{"num_hidden_layers": 9, "hidden_size": 160, "num_attention_heads": 5, "num_key_value_heads": 5, "head_dim": 32, "intermediate_size": 640, "vocab_size": 8192, "hidden_act": "tanh_gelu", "norm": "rmsnorm", "norm_place": "pre", "norm_eps": 1e-06, "positions": "learned", "qk_norm": false, "attn_scale": 0.177, "bias": "all", "tie_word_embeddings": true, "parallel_block": false, "init": "normal", "init_std_qkv": 0.0395, "init_std_o": 0.00933, "init_std_up": 0.0395, "init_std_down": 0.00933, "optimizer": "cautious_adamw", "learning_rate": 0.00227, "lr_mult_qkv": 0.4, "beta1": 0.95, "beta2": 0.99, "lr_head": 0.00927, "max_grad_norm": 1.0, "warmup_steps": 222, "schedule": "wsd", "decay_fraction": 0.808, "decay_shape": "linear", "final_lr_fraction": 0.1, "batch_tokens": 32768, "max_seq_len": 512, "doc_mask": true, "z_loss": 1e-05, "train_tokens": 236100000, "max_steps": 7206, "dataset": "wikipedia_en"}
MLP neurons of a small language model. Each row is named by its layer, matrix (down: output weights) and neuron, and shows model dimensions 16-111. Each number is 128 + 32 x the weight over its row's rms, rounded and kept within 0 to 255.
After each neuron's rows, "fires before" lists the tokens most often just after its 100 highest values on Wikipedia text that the model never trained on.

L4.down81 [141 179 115 173 114 151 184 155 147 150 124 190 124 146 143  96 102 114  78 144 112 100  78 120 159  92  90  79 137 129 138 153 139 112 139 123 172 152 157  76 149  78  81 165 193 195 139 148 129 118 159 115 123 148 137 127 179 171 140 120 166 157 158 167 104 173 181 138 139 110 140 148  98 183 197 153 123 154  90 136 144 157 163 133 186  99 119 118  97 177 165  87  97  95  82 145]
fires before: " |", ":", ",", " •", " UTC", "."

L4.down344 [103  37  97 123 145 136 184 148 218 157 112 114 113 126 175 177  83 133 170  95 134 150 156 135 153 116 126  97  96 122 106  94 170 134  84  91 159 170 134 170 119 192 150 155 169 146 143 113 122 156 131  74 148  85 103 135 181 147 154 161 157 145 129 227  80 101 148 100  85 113 123 154  65 154 146 145 200 147 146 192 117 141 156 149 151 196 123 165  76 106 118  79 167 124 150 159]
fires before: " |", "°", "%"

L4.down127 [145 100 160  88 111 138 103  89  84 114 122  60  99 134 112  97  72 151 108 131 190 117 119 125  98 143 105  98 159 105 170 150 136 126  90 123 107 149  66 142  99 160 100  99 108 134 120 109 157 134 141 126 146 169  66 142 211 124 116  82 177  99  96 136 120 170 161 137 136 173 163 174 141 152 140 124 120 144 120  73  25 163 105 138 165 162 139 163  99 162  87 163 127 163  72 112]
fires before: ":", " |", ")", ",", "\n", "."

L4.down387 [166 162 141 119  97  90  81  90 235 166 153 115 138 164 144 152 120  85 186 134  91 118 143 170 119 151 126 128  96 124 105 143  97  84 113 182 134  60 134 133 152  99 126 177 166 164 112 111 223 163  70  86  19 168 130 121  93 152 133 147 113  88 112 148 140 140 164 132 156 114  73 120 125 148 148 176 108 153 132 153 123 135 105  79  93 152  85 105 120 127 122 129 128 118 110 122]
fires before: " |", " (", " –", "t", ",", ";"

L4.down390 [118 107 111 107 125 128 119 116 143 135 114  89 109 145 162  74 126 140 128 104 196 107 111 142 139 158 112 154 164 110 149 165 105 121 131 102 121 121 131 142  70 155 159 117 192 186 121  80 143 165 136 134 100 141 119 112 148  37  81  56 178 156 114  61 144 136 111 111 112 131 137 231 196 132 168 110 106 119 101 154 102 112  98 102 136 152 143 142 158  81 121  64 162 140  88 119]
fires before: "|", "\n"

L2.down464 [100 103 135 118  72  86  86 163  56 131 151 132 128 158  78  97 107 182 157 146 149 108 143 139  87 131 155  65 192  93  99 128 168 138 103  40  84 184 157  95 106  88 149 132  88 144 101 122 108 130 178 156 181 163 160 120 130  96  83 109 158 175  73  85 147 164 122 134 155 160  98  90  94 146 132 128 136 121 147 152 115 127 136 162 181 164 168 115  71 101 127 138 135 185 163 118]
fires before: "\n", " 0", " ", " 4"

L4.down124 [127 119 140 133  97 169 172  14 125 148 129 215 152 131 183  99 100 162 108 106 125 149 119 132 118 163 145 139  86 109 116 194 138 139 171  95 149 184 140 154 141 149 166 117 136  83  98 117  87 177 139 153 134 124 121 119 183 104 161 135 134 212 125 119 130 148 118  97 162 138 210 154  95  82 104 121 152 102  97 100 123 128 179 166 119 163 153 155 101 115 146 110 159 146 111 105]
fires before: " |", ":"

L4.down166 [ 57 162 140  89  64 104 128 169 112 125 109  60 152  95 159 106  92 128 112 147  96 129 132 145 134 134 102  81 177 120 116 112 155 155 110  94  99  97 115 141 134  80 106 150 128 169 186  71 136 158 135 114 111 158 197 130 211  95 102 203 136 134 182 169  82 132 130 103 114 116 110 129 112 108 159 125 106 108  82 125 164 220 140 118 112 135 136  72 139 174  80 115 133 101 131  91]
fires before: " |", "\n", " is"

L4.down156 [ 99 132 166 114  92 104 131 178 127 120 115 185 161 192 113 113 165 168 142 113  88 151 126 169 162 117 120 142 149 140 134 132 170  76 136  99 124 145  97 104 166 165 155  90  76 157 159 115 122  91 167 156 141 137 153 159 210 136 117 168 113  92 176 161 111 148 134  75 119 137 163 117 136 137 112 107 165 142 152 123 107 188 137  86  92  86 103 116 128 118  93 111 102  82 128 114]
fires before: "\n", ":", "==", "|---|---|---|---|"

L4.down384 [ 98  73 154 151 150 148  73 104 117 165 147 129  95 126 138 165 100 130 185  75 122  99 134  90 147  96 128 156 132 110 104 128 168 131 151 125 207  90  95 169 104 115 108 139  96 156  80 168 135 124  89 153 108 184  90 120 121 160 125 138 152 134 138  50 143 139  98 142 133 138 137 149 103 105 146 124 105 129 152  62 131 175  84 109  87 117 142 131 131  78 145 103  85 144 146 130]
fires before: " |", " place", " (", " medal", " qualifying"

L2.down520 [154 107 110  84  88  37 116 119 128 174 131 102 170  90  87 150 170  89 122 158 156 169  83 193 142  83 109  96 159 122 144 156 104 139 102 185 104 100 188  87 124 105 154  76 133 152 130 139  89 183 167  96 158  87 100  92 131  61 135 108 120  97 110 104 165 162 115 153 115 170 143 145 169 125  76 162 161 167 160 150  98 131 102 126 147  80 190 155 136 179 140 130 131 141 113 159]
fires before: "\n", " ", " Notes", " Im", " St", " M"

L2.down217 [147 153 124 133  84 151  69 142 125 134 148 131 182 122 175 121 113 167 146  91 150 125 123 107  90 122 167 104 145 162 119  86 112 120 178 140 112 129 131 134  62  80 130 124 141 215 120 134  99 124 131 152 129 108 157 135 150  97 118 126  91 116 148  87 158  88  52 189 227 153 143 113 128 168 140  74 150 116  86 196 107 155  62  80 122 148 137 160 104  89  96 156 128 154 151  80]
fires before: "|", "===", "-", "\n", "The", "=="

L2.down198 [121 139 127 109 131 139  71 103 117 136 143 112 117 132 154 149 126 134 139 145  78 108 106 123 161  40 134  97 139 123  77 144 152 133 129 102  88  93 164 177 156 137 131 140 122 133 132 127 170 154 128 186 130 196  97  76 153 131 119 120 162 130  78  73 141 155 136  87 162 113  59 123 126 166 148 157 111 131 109  97 116 157 117  50 138 138 102 139 161 152 140  50 158 102 171  72]
fires before: " |", " –", " place", " medal", "–", " first"

L4.down113 [ 91  73 122 123 125 124 125 141 146 185  99 113 128  98 132 146 147  76 170 106 145 148 132 175 168  88 133  78 134 211 143 126  99 110  91 139 149 172 177 168 117  84 162 122 125 117 143 104 185 173  89 141 112 121 142 129 150 128 171  40 187 114 149 188 115 154 136 110  82  78  98 114 134 141 133 134 148 155 153 205 137 147 120 158 139 149  90 177 141 134 104  64 138 144 155 167]
fires before: "|", "\n", "|---|---|---|---|---|", "|---|---|---|---|"

L2.down180 [121 113 142 126 200 113  64 131 105  96 112  63 157 110  94 117 136  84 142 171 120  94  93 163 157 167 152  95 139 197 156 137 125 109 167 130 143 190 142 100 171 209 125 170  90 187 138 122 124 150  96 137 105 139 140 131 154 112 130 130 108 119 116  74 134  78 172 136 107 186 170 130 121  81 155 143 145 115  79  85 133 164 141 186 146 117 147 110 131 151 109 141  94  93 141 137]
fires before: " to", " in", "ate"

L4.down318 [148 144 104 149  71  90 124  82 104 141 135 140 141 121 159 137  98 140 127 106 174 167 114 139 112 158  97 123 140 147 113 105 102 140 106  81 133 120 108 112 119  89 147 175 112 109  85 158 162 110 164 197 120 209  86  36 151 158 120 145 180 173 236 134 108 146 140 191 105 109 163  87 158 136 149 126 176 122 158 148 106 142 126 147  81 105  96  83 128 159 133 125  80 137 171 129]
fires before: ".", ",", "\n", " as", " and"

L4.down29 [ 99 139 131 156 182 154 161 144 103  95 114 122  84 153 135 132 160  88 174 141 188 151  76 125  59  85 145 125 194 170 147 144 107 126 102 110 196  86  79  75 183 187 108 121 132 120 125 109 153 117 124 161 197 110 155  88 167  72 126 165 116 120 118 156 117 115 154 106 142 130  92 113 122 127 121  90 139 187  84 190 110 197 153 156 139 129 126 121 131 181 116 164 123 141 141 106]
fires before: "i", "uz", "ing", "u"

L2.down227 [152  92 132 107  58  52  75 165 144 123 131 146 136 107 111 150 127 173 146 115 158 155 126 192 135  54 116  99 194 132  94 123 119  95 137  49 107 133 162 170 113 103 142 145 129 135  80 107 136 168 170 147 205 115 114 160 178 135  83 116 174 107 124 113 131 143  98  90 154 101  68  88 143 196 125 132 131  86 111 130 121 142 119 147 105 144  69 118 142 158  91 145  94 145 164 105]
fires before: "\n", " 0", " "

L2.down192 [147 191  97  86 124 134 195 117 180 184 118 173 100 111 168 158 209  86 135 140 153 133 169 167 146 123 148 137  82 103 121 108  66 132 123 122 104  82  50 128 141 135  87 177 131 107 101 105  99 129  96 145 132 128 132 160 118 157  99  80 221 145 199 138 120  80 166  95  95 142 128 112  94 116 131 101 133 123 127 152 159 150 171 132 192  92 123 111 121 117 131 146 134 114 118 121]
fires before: "==", "The", "===", "In"

L2.down527 [148 135 141 101 131 135 107 163 141 105  87 154 125  44  97 133 153 150 136  98 138 129  82 137 175  34 112  86 118 151 143  95 128  90 112  74 139 111 133 109 103 120 133 142 153 140 116  89 108 123 131 108 169 108 164 135 137 136 101  79 133  50 156 174 110  57 142 115 112 100  89 108 134 190 126 122 163 147  99 149 151 146 145  75 154 149  84 166 136 142 109 150  77 126 149 103]
fires before: "\n", " 0", " ", " 1"

L2.down248 [104 172 180 117 156 127 147  85 128 158  81 104 178  91 123 174 134  89 178  88 138 114 115 138  88  80 130 166 146 163 209 133 140  95 100 124 115 123 103  64  96 109 108 125 151 195 134 104 111 139 118 182  80 178 123 102  94  94 152 197 131 149 151 185 168 140 168 171 179  72  96 134 141 109  99 162 124 118 125 107 140 125 180 120 104 148 109  91 139  91 108  97 129 121 130  95]
fires before: " |", " ", "\n", "|", " 0"

L4.down274 [120 131 101 157  88 145 122 168 157 135 145 151 129 145 107 144  68 100 181  73 190 117 126 122 169 184 124  64 104 153 124  96 128  83  78 117 102 157 116 153 133  71 147 155 150 130 101 122 113  84 127 101  50 126 167 109 131 114 107 129 164 139 142 126 133  94 130 108 208 175 111 163  83 193 142 119  90 112 123 137 170 104  85  93  89 152 143 158  94 109  77 117 104 150 125 179]
fires before: " |", "."

L2.down630 [147 156 176 148 102 108 114 175 151  97 110 180  96  97 111 144 159 117  88 150 135  96 134 130 127  69 137 139  91 182 164 159 114 164  99  74 168  91 134 121 115  95 130 179 132 131 162 133 125 123 132 223 142  98 127  98 160 160  98 118 109 141 140  93 136 134 144 127 110 126 110 144 124 237 142 130  95 159  61 163 137 139 133  90 136  84 125  97 180 154  92 105 112 131 128  92]
fires before: "\n", " (", " is", " |"

L2.down72 [142 123 112 133 119 195 164 127 147 116  96  66 145   3 170 176 134 140 141 133 108 114 127 147 174 164 156 168 171 131  92 111 163 128 125 161 132 124  86  92 145 124  72 100 118  83 118 129 153 128  75 151 143 168 145 157 156 128 125 152  86 125 149 133 140 147 135 132 119  76 124 113 124  98 100 157 112 108 161 110 164  84 155  81 136  75  68  85 124  90 169 150 104 102 121 135]
fires before: " |", "\n", "."

L2.down362 [116  85 115 162 126 153 107 169  89 117  89 163  80 146 126 106 100 147 143  70  85 137  61 121 167 152 129 106 142 129 107 102  94 156  96 173 170 100 112 108  98  77 158 147 115 107 109 110 151  45 127 118 116 134 133 109  89 159 116  49 150 133 145 115 134 125  99 174 113 141 103 150 145 122 156 107 123 175 190 147 133 132 151 169 171  91 136  95 108 113 140  78  87 150 138 150]
fires before: "\n", "The", "-", "==="

L4.down626 [136 152 119  86  91 129 143 164 124 135  95 142 107 112 124 121  86  90 131 173 127  89 171 126 167  75 166 113 127 142 110 119 133 133 131 138 161  77 111 135 127 112  49 155  92 139 133  83 105 155 102 102 129 103 119 154 122 165  95  79  97 103 138 162 118  50 106 130 133  89 151 142  87 141 129  89 112 121 118 125 140 163  69 160 109 187 170 121  93 163 178 129 168 224  83 127]
fires before: "|", " |", "|---|---|", "|---|---|---|---|---|", "("

L2.down69 [136 150 160 129  88 102 102 164 151 109  74 170 122  83 133  96 134 190  83 136 145 162 108 121 162  27 127  91 161 154 152  88 124  79 127  74 117  77  99  99 143 156 169 143 124 160  92 106  53 149 145  81  79 109 127 126 158 125 122  73 175 107 123 207 142  64 149  74 101 124  78 138 100 156 112 176 152 114 134 163 137 139 142 162 154 134  85 156 149 120 131 119  96 144 149 128]
fires before: " |", "\n", " 0", ";", ")"

L4.down549 [ 78  79 134 178 172 154 110 151 166 164  79 110 107 126 107 157 136  99 122 140 150 129  91 122 161 144 122 133 171 116 110 129 107  73  79 142 156 146 138  46 135 136 117 149  97 145 103 127 113 164 129 142 154 172 150 150 119  95 130  64  84 203 113 130 118 156  75 105 131 135  66 146  74 142 137 186 122 169 144 130 124 177 110 118 119 125 142 115 167 123  84 100  96 189 104  90]
fires before: "\n", " ", " (", " |", "6", "″"

L4.down471 [165 140 115 170 116 172 135 148 135 136 147 140 136 101  75 230 117 191 199 103 145 128  84 162 143  93 174 122 184 184 127 172 161 129 115 168 178 121 141 163 117 120  75 146 192 174 111  96 135 187 138 118 100 113 146 117 137 147 143  97  86 121 125  95 113 122 119 105 126  89  97 115 121 132 130 135 126 148 104 157  82 125 100 142  85 114 153  98  96 170 118 116 107 146 131 127]
fires before: "\n"

L4.down323 [134 115 135 101  97  84 114 157 122 103 123 112 104 153 170 133  67 149 157  88 129 133 104 179 181 130 101 190 196 190 170 161 101 186 104 151  91 131 140  90  93 104 143  85 149 127 150 111 124  85 132 108 118 145 104 169 162 203  70 107 150  91 164 152 131 155 146 133 100  61 143 188  99 142 113 150 183 106 186 148 169 194 166 146 105 182 137  79 119 118 157  84 116 162 157 137]
fires before: "\n", "-"

L4.down585 [ 85  37 136 131  99 104 161 141 127  99 101 201  99 101 145 123  85 134 101 162 154  66 107 150 133 120 103 141 126 161 111  98 146  78 110 136 165  99 112 117 110 132 186 136 167 155  93  84  46 128  72 187 123 114 159 137 132 136 126  60  93 203 150 113 189 113 142 101 137 138 146 149 134 117 168 127 104 150 168 148  84 129 166 136 174  89  89 155 150 107 110 111 127 162 134 117]
fires before: " |", "\n", "|", ".", "s", " "

L4.down299 [ 89  70 131 118 131 134 117 131 107 180  96 134 131  88 135 187 138 135 159 129 118 135 159 171 163  80 112  76 131 159 137 185 136  77  42 150 151 157 160 168 127 101 164 131 149 146 179  69 187 159 125 151 130  85 114 112 124 114 174  40 103 115 121 105 165 140 132 119 132 127  98  99  75 132 173  85 156 193 138 163 136 158  85 108 152 137  91 142 105 187  56  68 101  88 100 115]
fires before: "\n", "|"

L4.down26 [ 96 100 117 172 123  99  95 180 182  92 130 152 125 128 142 110  90 125 133 104 129 148 177 142 126 138 108 181 141  97 123 119 102 143 119 116 156 129 136 136 123 133  96 112 110 174 107 109 180 183  88  80 163 104 121 168 100 211  95 124  91 155  82 163  69  82 170 111 122 167  96 136 121 148 110  94 173 120 120  92 177 151 113 115 127 205 178  87 118 124 105 135 188  92  95  83]
fires before: " |", "|", "|---|---|---|---|---|"

L2.down466 [127 130 157  82 130  64 159 141 109 181 123 150 149 124 153 201 138 135 125 103 139 135 123 148  79 102 110 163 206 165  91 160 118 130 101  81  60 105 158 213 162 136  83 135 143  82 148 141 168 163 127 133 142 118 138 133 173 103 117 109 117 105 101 149 142 138 125 159 145 120 122 118 181 164  88 150 123 121 115 114  87 163 125  96  96 169 142  95 145 170 133 133 159 125 200 161]
fires before: "\n", " "

L4.down615 [113 107 143 127 170 142 102  66 112 158 125 116 159  57 140 108 114  82 149 116 129  78 203 119  99 133 159  82  90 159  89  74 154 168  98  68  68 124 184 145 141  99 129 187  77 144 127 115 165 104 130 138 133 107 119 109 132 104 114  80 136  74 163 128 112 158  85 200 163  97 163  96 164 128 139 109 125 197 137 195 102 172  78 134 124 134 158 150 171 137 105 125 187 176 181  94]
fires before: "|", "\n"

L2.down230 [141 137 112 113 149 171  87 121 139 170 105 161 163 162 117  81 123  83  40 132 122 122 114 175 191  62 138 173 143 142 154 131 131 111 142 103 125 110  92 124 145 160  94 171 141 136 132 197 136 119 171 175 158 161 156 153 129  95 169  98 119 189 142 137 126 102 144 129 138 121 134  91  39 144 144 118 133 138  90 103 133 173 111 154 164 142 132 140 112  97 168 101 131  81 102  69]
fires before: " |"

L4.down537 [140 111 143 127 145 140 124  91  69 174 149 113 168 154  99 173  92  92 153 146 118  99 110 131 179  63 129  91 143 209 124 134 104 115 108 111  86 131 141  99 140 161 127 114  87 108  89 103 160 106 145 147 124 139 114  89 152 138  92  78  88 102 139 160 103 114 152  87 134 181 139 111 104 149 113 113 100  89 190 109 126 114  81 110 136 134 151 160 149 167 107 163 104  78 120 109]
fires before: ")", ").", "),", " |", "–", "-"

L4.down24 [106 159 133 173  81 204 179 138  84 160 171  90 160 138 106  83 150 148  97 129 158 102 182 120 117 126 131 108 179 147 182  69 118  90  93 151 116 151 157 161 118  64 128 107 151 143 109 127 167 128  84 148 111 152 139  44 148 138 153 130 166 133 128 105 170 145 128 106 154 193 104 118 113 151  78 151 148 130 129 113 114 126 138 120 157 154 147 168 102 154 106  94 144 122 146 154]
fires before: "|", "\n"

L2.down328 [142 113  85 120 131 100  77  83 148 122  98 108 121 170 105 156 126  45 141 113 160 123  55 125 104  79 111 131 124 176 111 146  87 135 122  82 104 147 183 132 145 128 154 119 137 137 115 145 153 130 107 127 113 163  43 117 120  81 116  61 179  98 184  96 157 181 135 155 163 137  61 178 113 162 142 162 143 138 154 146 115 121 109 138 112 140 142 183 126 113 117 122  87 155 172  52]
fires before: "\n", " ", "-", "The"

L2.down439 [165  85 139  86  85 131 107 156 201  76 123 140  97  88 131 171 115  74 129 127 139 140 141 148 113 141 124 163  82 124 150 110  90 125 155 156 109 153 131 102 151  92 167 157  88 148 121 113 143 168 129 146 102  61 160 167 137 156 149 118 118 112 107 169 132 158 145 156 144 177 127 114 140 111 132 179 180 149 123 140  76 161 115 130 151  99  93 142 121 123 108 170 128 196 106  71]
fires before: "\n", "==", " in", " on", "===", " as"

L2.down574 [132 109  89 166 103 159 192 117 174 168 122 168 116 162 118  98 109 138 150 139 158 118 192  83 123 106 106 152 138 180 171 121 121 176 127 108 142  82  61  70 149 132 110 194 147 141 190 131 102 160  89 132 173 116  88  92 139 143 160 103 156 185 178 154 162 113 102 136 115 139 153 140 108 113 114 103 107 130  53  93 154 120 174 154 146 156 130 124  85 139  64  99  97 145  75 150]
fires before: " |", ".", ";", "–", ":"

L4.down121 [116 170  94  77 108 175 120 148 153 132 139 158 156  44 119 118  96  96 150  74 157  84  87  88 185 140 114  94 186 172  91  95  63 102 128 174 160 144 149 129 118 148 153 199 136 170  89 135 116 102 129 130 133 144 145 138 230 125 128 119 105  94 136 160 131  89 109  93 106  93 110 155 152 170 110 157 131 109 163 110  95 125  99 168 139 108 124 122 104 137 119 117 112 141 127 103]
fires before: "\n", " |", "6"

L4.down426 [185 211 121 132 128 132 179 132 127 125 171 107 136 163 105 148 149 141 130 111 114 140 119  99 124 112 149  84 140 140 127 109 136  93  72 144 116  61  95 139 137  74 128 159 143 151 115  72 116 110 146 111 130 168 132  70 185 124 149 145 178 113 142 150 189 188 156 141 109  90  58 131 140 116 105 154 144 128 134 123 125 109 150 125 150 110  92 164 109 156  84  63 163 121 131 156]
fires before: " |", "\n", "–"

L2.down62 [109  79 121 130 137 139 117 129 139 148 149 115 153 137 157  99 158 141  70 137 146 142 134 187 163 138 108 155 158 101  94 156 127 107 108 189 158 178 111  77 193 147 155 105 101 157 116 158 140 123 122 148 118 160 175 164 109 143 129 156 122 184 104 158 131 172  99  98 142 107 135 163 103 161 149 153  93  67 131  94 155 157  94  89  89 132 101 207 130 112 100 131 129  98 125  77]
fires before: " |"

L4.down453 [144 166 152 127  73 150  84 111 170 128 142 105 125 112 144 178 110 168 104 192 174 131 172 148 101 123 140 166 134 157 173 145 160 148 140 133  98 150 118 136 146 188 157 133 125 111 152 179 114 188 103 130 113 151 129 157 170 111 128  98 195 135 121  99 166 118  86 175 107  68  98 120 167  72  63 200 188 110 139 194 127 120 178  87 125 120 166  95 100 178 128  99 153 163 103 111]
fires before: "\n", " Apps", " Summer"

L4.down219 [145 126 208 150 157 148  99 128 147  94 110 114 140 114 143 102  99 104  98 128 144  92 133 128 128 140  70 156 121  67 143 171 117  82 150 181 135 135 167  78 120 114 113  98 166  95  61  87 164 123 157 131 171 127 135  83  93  83 155 109 102 145  88 116 202  67 144  98 156  80 134 112 143 133  84 138 135 171 162 115 172 126  96 131 152 157 122 151 116 139 115  80  11 152  97 102]
fires before: "\n", " 0", " ", " 1", " ."

L4.down348 [146 142 110 130  61  90 142 164 122 192  83 130  84 137 111 142 123 116 152 167 218 155 106 125 115 112 149  80  93 192 119 171  87  71  79 129 109  96 223 121 121 111 133 184 115 124  92 105 102 159  83 132 176 149 130 143 132 117 100 114 134 166 108 168 137 116 121 136 136  89  85 124  97 149 128 115 108 103 110 184 152  77 153 124 157 107 115 173 137 126 150  63  65 138 176 165]
fires before: "\n", " ", " Candidate", " 0"

L4.down134 [126 121 127 136  97 135  71 167 168 140  89 139 157 107  82 157 143 109 125 118 110 105 164 121 136 102 138 130 134  91 105  95 215  87 107  74 126  89 157 138 194 162 138 144 196 116 197 141 162 153 123 110  97 126  92 103  96 145 200 109 134 148 172 167 108 133  97 106 150 135 134 135 152 179 144 122  91 137 151 165 152 138 113 128 124  54 137 124  97 150 170 156 135 110 166  79]
fires before: ":", " |", " 2023", " 2002", "–", " 2003"

L4.down485 [141 160 147 143 102  77 128 189  88  88 166 149 132 130 164 130 124 127 121 121 168  96 154  89 118  89 131 145 153 149 154 127 188 152 119 131 164  83 129  92  74 114 176 144 124 130 133 149 136 185 107 176 114 151 135  83 186 105 162  69 130  71 119  60 130 116 113 163 102 109  99 152 185 112 188 137 143 122  87 128  90  79 173  56 153  93 136  89  50 166 125 102 143 111 151 146]
fires before: "\n", " as", " ("

L2.down416 [ 94 175 139 125 157 124 151 110 127 104 174 111 182 108 113  98 104  77 106  90 132 133 153 192 135 170 181 181 162  86 170 136 139 101 169 181 107 112 153 137 143  97 121 109 140 172 108  74 112 139 139 184 102 176 113 145 149 114 106 150 157 158  89 118 169  83 141  91 184  90 191 116 178 103 103 142 111 122  90 117 138 122 175 149 120 102 132  64 142  98 158 122 180 130  76 143]
fires before: "|", " |", "\n"

L4.down335 [106 221 134 122  80 200 124 134 122 134 166 110 144 115 104 157 118 119 160  88 103 165  90 202 125 160 107  80 166 100 148 110 158  90 195 141 125 148 128 109 121 135 181 126 139 133 149  40 134 155  86 110 180 125 106 114 179 125  93 128 117  81 119  88 125 143 176 133 123 133  64 133 105  99 111 102 153 146  79 164 130  72  95 146 100 161 154 110 148  87 147 122 133 146 121 117]
fires before: "\n"

L2.down4 [113 159 101 168 113 169 105  26  83 158 198 129 124 138 147 100 127 140  98 126 165 122 201 149 212 144 117 118 107 139 118  93  90 228 163 152 127 143 120 101  97 165 146 121 168 184 103  26 147 153 135  84 177 115 121 109 135 152 119 172 147 147 110 131 153  79 135 103 137 209  81 110  96 179 139  94 150 148  76 124 130  84 105 152 145  94 121 115 141 120 152 112 148 152 118 168]
fires before: "|", "-", "=", "==", "===", "L"

L4.down202 [152 153 114  85 123 152 116 128 187 127 188 148 187 120  56 124 112 187 149  69 123 110 121 150 156 158 155  92 124  99  77 112 149 112 133 155 179 133  91 148  89 138  76 171 175 153  89 107 205 110  91 163 172 141 145 111 152  94 131 115 158 122  94 152 154 208 144  98 129 128 165 129  80 129 135 124 178 153  92 101 116 131 134 102  81 153 121 107 127 110 155 157 119  88 206 155]
fires before: ",", "°", " |", "\n", ";"

L4.down290 [146 138  68 108 121  88 104 150 156 154 114 102 128 204 124 128 145  53 154 129 158 113 172 102  78 217 161  63 117 134 102 107 102 138 113 147 142 166 125  96 144 113 159 164 139  96  85 172  95 110  94  98 118 119 118  94 134 174 102  91 170 190 167 159 146 171 112 163 118 155  59 108 150 144  88 138 157 109 125  96 145 117  91 152 199 152 140 167 157 131  83 149 108 178  97 130]
fires before: "\n", " (", " is", " |"

L4.down14 [131 178  48 118 123  97 133 130 124 138 108 116 122 118 132 142 155  94 133 143 125 142 151 155 163  85 168 115 100  87 189  89  84 154 138  91 154 134  70 100 102 144  50 165 127 132 114 132 143 132  84 157 146 112 151 171 135 155 117 112 224 111 173 161 126  81 209 148  68 142 148  87 135  85 162  95 151  85 147 117 160 166 176 141 210 118 138  72 124 168 146 149 146 111 117  56]
fires before: "\n", " The"

L4.down442 [146 193 121  94 148 155 180 131 120 119 155  92 140  81 172 115 101 116 110 136 127 146 125 178 110 139 146 122 176 110  85 127 193 130 109 140 102 109 148 146 165  86 217 130 207 129 112 116 114 125 130 134 119 147 130  65 186  89 104 111 137 165 146 196 203 141 116  99 138 119  77 125 147  64 105 186 157 153  90 157  73 144 180 170 169 111  59 142 134 121 122  80 171 157 140 194]
fires before: " |", " 2002", " 2003", " \""

L2.down364 [189 126 106 125 122 106 104  81 146 162 104 164 138 149 150 105 139 122 129 152 147 115  79 164 131  56 115 113 134 105 150 174  92  93 102 128 121 103 159  91 129 185 165 176 135 151 140 135  62 128 199 111 197 128  77 140 124  81  99  69 182  79 100  60 126 119 132 146 104 118  94 125 139 160  98 126 160 179 135 182 117 128 108  90 164 161 100 155 149 155  97 149 147 180 192 169]
fires before: " ", "\n", " 0", " Total", " M"

L4.down580 [131 100 114 167 174 136  76 109 186 161 182 152 204 116 124 136 145 137 115 127 161  78 121  91 140 123 135 173 109  95  88 120  97 151  66 127 138 129 161 147 105 158 105  91 105 124 159  94 142 128  69 166 114 157 147  96 153 109 154 125 133 106 103 135 126 156 147 143  71 140 140 126 133 101 134 114 147  92 183 106  60 180 142 128 116 126 197  91  88 140 134 141 171 110 144 100]
fires before: "\n", "-", "|", " The"

L4.down7 [149 121 144 104 165 129 185 154 161 112 139 141 161 152 100 196 111 151 143 140 141 102 119  81 199 153 125 127 127 163 125 151 133  95  68 163 156 161  95 172 164  97 109 154 138 103 119 142 153 136  80 129 181 125 152  78 156 129 124 109 104 179 138 175 126 112 161 141  88 150  89 108 138 197 123 154 186 121 173 169  98  99 175 162 140 160 119 152  82  99 111 118 131 109 153 142]
fires before: "-", "\n", "6"